config = dict(
    num_hidden_layers=9,
    intermediate_size=2048,
    parallel_block=False,
    init='orth',
    init_std_qkv=0.0146,
    lr_head=0.00394,
    train_tokens=1028000000,
)
MLP neurons of a small language model. Each row is named by its layer, matrix (gate and up: input weights) and neuron, and shows model dimensions 176-303. Each number is 500 + 50 x the weight over its row's rms, rounded and kept within 0 to 999. Numbers have three digits each. A neuron's up and down rows have the sign that makes its largest values positive.
After each neuron's rows, "fires on" lists the tokens most often at its 100 highest values on Wikipedia text that the model never trained on; "fires after" lists the tokens most often just before its 100 highest values on Wikipedia text that the model never trained on.

L3.gate1153:570531507496638584481543500483442517506513481384463599504430465542465515488429517422515513532452488432556514572498437491470556528539462563493477547478431525544519519525432582533514527550488455573502529527463563566466484417529438447498627453519529375585409537556474527431410508444509542463479461552459526517508541474432476490563525442538516465474528471452443552519470476504468500531469
L3.up1153:514427590539503464544511418450529532535474460540516540448527552573588564431513520488530511491533478616582514487581525521517472400532441443430391458521556549409507506513557567515498470419482542507420488438584525506473526476514444549489435455530558513481461493533513452446515512530540452515480469470529560506537501353517492566516522449455579524466396500530584438535469528504485618432578
fires on: "\n", ",", "–", " | March "
fires after: " |", " | ", " |  |"

L6.gate1162:568525514505582518513500478500483552556531470492461427462456515477498533512500490430478618486423497422482528520495506453453523414506475398514622447514460500541507539446462567497530443486500587487582521496415518528555486525589588474457527523457471459456528588479420505510607470512516550493509453510501447414504503481461428529582543496546547570462499434624517506506436581420477529553468
L6.up1162:506552534428468439513501555445558450513566451553522548559528472581478441527516438423558505528496514442474436546586490539466449576512541535584451526514628521446442512523580515550527503541458487508502462487536527484573499537527450523548515466503457603528469468424569500421533478532554526478477525512462467500475560454532426603518456509474520561525613563490531486467552539561443513426482
fires on: "2", "1", "–"
fires after: "- ", "| ", "–", "\n", ", "

L3.gate564:583533513541493528445549496401483490492383552525567502430379446464435481487552575542479578473577445443566518511461548437539586500478471412641547551442436408483508436484473561511480470453413470454506453477611486537412473485524509502468490565475492491529502511497492572550471394523484498528480478528543483469488429569462363500484509424581505421457470545480480497366531492425502460545468
L3.up564:518510526455508470483494447454444420429475492521515563517445513511498470521463426499416447594536472400419567564503513490529507453512497553554494460461547454521445529576460583529439481483613532375510399507457497497509431482516472524548501467444579419422511484481460399530549454537473565454448545488510468407439460580452520562457420551558491529450537562322482535480418425509412443475468
fires on: "20", "25", "23", "14", "24"
fires after: " | ", "; "

L3.gate1660:538552524528592538452586541544537544531434510485435471637445507515539473443522489463580469516476500489571503522671472448485488493565535512491531607481527519571445469429493510419557425514472445444544531507465503417514443566453518482502568506489454512410611547431520496409572523455550523442480589489451444533457605501489534582524654520560494467559515556433461484538484515442494528520471
L3.up1660:566455572533522486446539465447501477507512441414495572445495520498467528499584492485457472491398510511507431545432531482497527422543539520499479383520372550518526453483446467545420492515510594553445427465468608490581540541451418470514506484519510498441505442553426466592483446542525470541444444494446642488475499588489534471525445401468525462536466490426496568533492433539481499530499
fires on: "; ", "–", "18", " | ", "17", "22"
fires after: " | ", "1", "2", "0", "; ", "3"

L3.gate607:567409468528596490540651431369491532415462469552524544422569478476481569506542520534409478637479506537549451479552461407518538550575554497493405528496501500532535478426475473499507479518456544538462503547471522500474561477540486497477590501435450583398463569556519539483432591534397520447591468437493523418497533525479478491589389494552509487478488477515488537414379546494488461418482
L3.up607:538413523528514464460503501558445547558573435511578432478540545553524530439475500601458448567477419587515410503458450489481556527582506442454421460506467481484532497517412466595558427539521480511472517487511570578562495577600429513495452598522445544544410454431578454431483576574500475484481490452553512516469513436582517567508484492479454498563517461569434422456421572474427514495513
fires on: "000", " | ", "\n", "2", ";", "950"
fires after: "2", "1", "0", "\n\n"

L3.gate1323:513507514480427543528530624450551525474518498436539519463531472555468421532541527488561482546576463465469464475587511494469501505561409491477618494473422514504481490502533448480492546483499538569529569453525409498522456491433470469481560466534458486550515551518497547432497455518586575452436548470474485536486418503493395549463519502565534558606582448502501506418476428499572446529587
L3.up1323:508511477482559478514487541442559549492528593456477483568526446560494536472545508483446508564494574453419524502605542560530488544558410556524593508514470533480527469488458499575540526418525445390495666521568493495521439527443468474556474533522489496455569492542480516514479509488454551469441530527562438552471505476571555433520450531554464499561573503493493495491568466530467491620536
fires on: "3", "5", "2", "4", " and"
fires after: ",", "1", ".", " | ."

L3.gate1443:567530502482474517534545514502510433511592540454431490548482537620555488501496552581457570580489408434546416579487509426621406484468472500451423601504456523586439498522466619533505549478513416388475557427451590526486447539549456472498439454525455488478539433497446484439476466439538551600419471501354415390538565448516483533496512391563363403498527507491566593573529517518473512506490
L3.up1443:494516463496463493568539529572564433509516494405442479454493527513501461421485462607475502483478468512571539484548530425502421470539542443401476549509420518575486489573549617542466558535499474479495461507457521426609551408493455507529416385571486602542491530487430508496402462472492542522374427419482533479445431422394401458463575446449605510504497523466521562526520541473448474484496
fires on: "\n", "====", "\n\n"
fires after: " |  |", " |", "\n\n", "% |", "\n", ")"

L6.gate1754:470472544499512479535500525439444519471591539473474443492511411536480450494547494449562492489524514397464482549504482467547551441410509515552432512571501471510611487417397436603496467417424560479537552552438404516548503524423461528505418452563434436466460435478568464540474560528467616529383455517432537503564534491469534479471495473484408444462486569487498605499485473505486425517481
L6.up1754:467544426529523512495489462472535505471518536450456430504524355559450421510493414543569538572512477534512502507579456492430447556487467519494503468660455569537536428577567530519468457429445553446559487453486585481448539406557468462544514462440518524515414454473543465510434506477520452514411537412478475529519454516385514445574569612519500430455551557438517536466510479490550479469553
fires on: "\n"
fires after: " |", " |  |", ")"

L3.gate1400:509442522494472522467509415435473617455498557455461472521453481451587519515520582558542436549461527508538412543483446514581464412454514452524441563430498567517524460516475547493574524432471446545535498551551514506431422443501596411599502446470549518469516394552516615564519489570605548533450509523564541534479500570495443567548424459503597518545563524535420562509586415488536497390508
L3.up1400:496516480453577522439515484467562457544563462550608475467445482526534428422576491508498530641511441370507514458460533490452581502403498546425496530499467513419539470556602515483499451457509449468456519460562510476540472437557477466423495453537557512524457528486454540479478475442418487462508494486480503491512486480575514533512499569561486481544510489501539468484609503583542496503465
fires on: "1", ":", "2", ",", "-", "6"
fires after: ",", "% | ", "7", "1", "5", " | "

L3.gate41:490515539477500447540564474475457504475566444472496578486515461539495517463547506507565438553561483462485458495570579524523522427568535499440504517464503623465452400408511438515474467507386562541514456569523593444490532565479570554486530584531481519469490515520415400379461460510463493500506532598496516484438521447436468478547549511494540466486431546400525479535431502511464480429542
L3.up41:542528464517460463533563541458531560539602525438465407410478486591491460554468569559478440545504423456560471484480487461497547520553481540515468480547527509538507474396468430618457502423478521592626457637635466512414568496342540520501470448494456449523487449445459424521507534500613525513523532518522473509510525490434480483451566488541535393489556518545498432509504507447485447486573
fires on: "\n", "2", "3", "5", "7", "| Turnout"
fires after: " | ", " |", " |  |", "\n"

L3.gate294:551474524536564559524464539472461489512587557479527406518488551551529554457460500594624474555466496499470576613591482514464421491526415481504492447452465538515555540424496505517446453460508518527468590459545491518545519455588496544539423555459571559443485503531489514399525516484495475544436532593483516479508464533519419489530544474602561460567559537590468569589459520574453447543564
L3.up294:406502501472523547508452488524468589505522442454561612563438421528546466432440581571524534486475455439405510528487487489408542510504542496458572431474477577505482470501459380566539407586582436542484547518525569591535511536453452464541457630458467525596553522479541529443462523508484522515448570508514517485477516481499404508578575425498461486562560497592573508505505584601550531517480
fires on: "1", "2", "5", "8", "7", "9"
fires after: ".", "–"

L6.gate920:456492472585532454536530526503453427490509481563458495516485446579539523478444409442512464521447332444475509446505445450463580473426476506502439445469514516471564570515508551444498492438480512397477479477448489521592514571405607487520496611548420512572486552450496443492484515436518459537466488495462607517538538491542531439545540435525508523529551448411491496535497454515559506478453
L6.up920:517485467443476426478494501576498404491556441560494545525438496529516430531496493464490514544525401482509411573546457526550450445510451571502516503536523614545500540650465497418452421485517427408551445521461527444550541495479580479422504561515519521459466596455460478515491457474520559577411564539497472462404488504478434525491548411553516557459483443412439498529506457504437488457522
fires on: "\n", "==", "\n\n", " Beij"
fires after: " |", " |  |", "°E", ")"

L3.gate1502:485594579491514462509468563420461575440577412477459423514474457540484427418431429514420490525543499519453560469578436510483488496507505441438515394432543506462484433463490535559504536513458614514377549462536545568508459533451493533530487506522483476593481465488468506418495491445511398537487530505483571473568439623493497560581573440406525609528497456590592505599527458498464517472523
L3.up1502:442519392458459442542486455533532550432516572502536401575459444565525502521426450554484402477562477437589544536514473539465509545581518406516479399492518463433537457545463364441510492551513528436429529626556469451443512489518493538451431472530477457560497546500483413558636519428502478484501525445477511408422519481493451481464555530487475450448516417513456484539529559499431473471576
fires on: "1", "—", "\" (", "2", " | "
fires after: "–", ".", "-"

L3.gate1213:498552518480462525450569494544507542451464504454526531496376500496487512513487454501523483611598476477436425562590438544548515448593483483505481522468437510463442626492444625619554487470559595428526517452505484460485428467480541414513559530595482517430381511445524538515504577458523496495510578563495395492503494445459489483494477483527582463574602495444441526612390451550568475448535
L3.up1213:537480516510521516463537491486571387546541549507510480459453538426478519452542404491553510537429609521414425583502521480509469520568408527494469468467464520452504557492524576385501496515465539545436550533487373405539500583617513432497497507477514482473480425529505571604472471550554515479472455553423490569571470461566493449473461507495526537455564563496494536383579496493473491521477
fires on: ",", ".", "7", "5", "49", "3"
fires after: "1", ",", "2", " | ", ") | ", "3"

L3.gate1630:438462454510544472492410580517392477509528490576496513389580498525466551499584551568544595532515575515472487521449494438544495505440514567446433564520573557533473496520544575547561499467439437492413518530500532471400501483560423408543592466550487480524442397527579608545487497568447442536514563511463475574472509531481429527490437505465537479454457551529452611517500544519487580487480
L3.up1630:433524570515453602564477516504501451426526497507476475475480493483559520491537539472504532532475538501485453524521497411494458541445516428567483524571572634519536549502543483434462371457519451513445480458470467483496559578436453471491486608508505526497505543441548543463375546448440503595481511455501503506463449406452481507480492477536402370514582557533557534527484552531515556485575
fires on: "\n"
fires after: " |", " |  |", ")", "th |", " Conservative", " | Q |"

L3.gate1860:503582460476408507392524535502588504561526525508426464532518495503506459527464462581454481499469539590498584478451468475469519536462486469476545546434414584546462559605588471505439537513498514474515580478530458454469485523517531462489448422557565580435443565530522510502528435516467529575481521446442424509395527487497465446550479469519531538598496595546472503606553471529524514521483
L3.up1860:488533485446506518445502458568319578396494529466482487522599516520487452509501541495583529489544453532494499580426414466545436460540560569487416570448620513550522401449409461572580574552393479526515480589453529531448443493535474499559536542499460494485508416468483507453572568485485459429482510406529515476462499509401495432537548567446458512481434482516581486578498532429439546541469
fires on: "1", " ("
fires after: ".", "; ", " | "

L3.gate1932:445575529403438621457517484483530520412526579407441523551603512490581447453435504487428515571633511492532563493533526494512471460497527446514566512485450559436445585588538451473446359469515487459484476450539541573524537501507561421425449414607461420547518447468459468446448519425448523470572596522367506484495448526478466447423506486559460487548406524489581545519550522534515469436434
L3.up1932:442503453404482579425509505492503534521471537423674460512565518464558418534477568474550556553536571467452550550381372590436384563444397455433583561520591531479521552531496421555462493409501500508504642563445466529499513497538540529445446525580406466452578497515559614537533483428516500561440513523474518422496427484557509473480581461466533500512460535485519537467511615523526499480560
fires on: "3", "4", "2", "1", "8"
fires after: ".", "8"

L3.gate1896:530483573497493577434553453553471395505447471532525512482502484417501530506473466553516532524486644485522511547516546549495542480475472479543510473510536515461502449410536480422506484509447542573554469483481442493523551411536393425571489594396441537476575424467495513497538577529423514438512446421487516488573490498430509502440437536552500492438535509439490547525571541487433469473419
L3.up1896:486410443537516483498474569528547502487527477483542515568513456474472497564446498533569568499464460524525497454533526523536450483503445496497471564460563522493459471485481506460449502501594431552443451585492430502534497447461455605505501490526424457533544455470495444457529484513439562500505440500513424428467456578490557510547479456570504502551478506475411464560444522467547521497590
fires on: "–", " | ", ".", "-", ":", "0"
fires after: "1", "0", "2", "3", "6", "4"

L3.gate1779:523497423508481489495554466441541463496501462551468537520470445524498516559495419606435492565519430510406464474572479448531542446507460418547539463472575445544396461499490500504460427488532548484474477531500510470472434563425493555538371435500476450537518507409574529488471562509416522460368564452532530577529567451400513467545484501542469479481464615469524533489487504537469514534501
L3.up1779:584555475528530455552554505483344496463417515476476589529441544502460519468501629447461502493503525442522461537494454401467572525536455531528542486602410519542513465495440472562487501530511515474525519562499576497566429459425396525547513629556587469452448542497411417461542436571508528491470465599426442483559525506571584459503419519559515500459526446494501591564448350530519456488560
fires on: "20", "15", "18", "1", "14"
fires after: " | ", "; "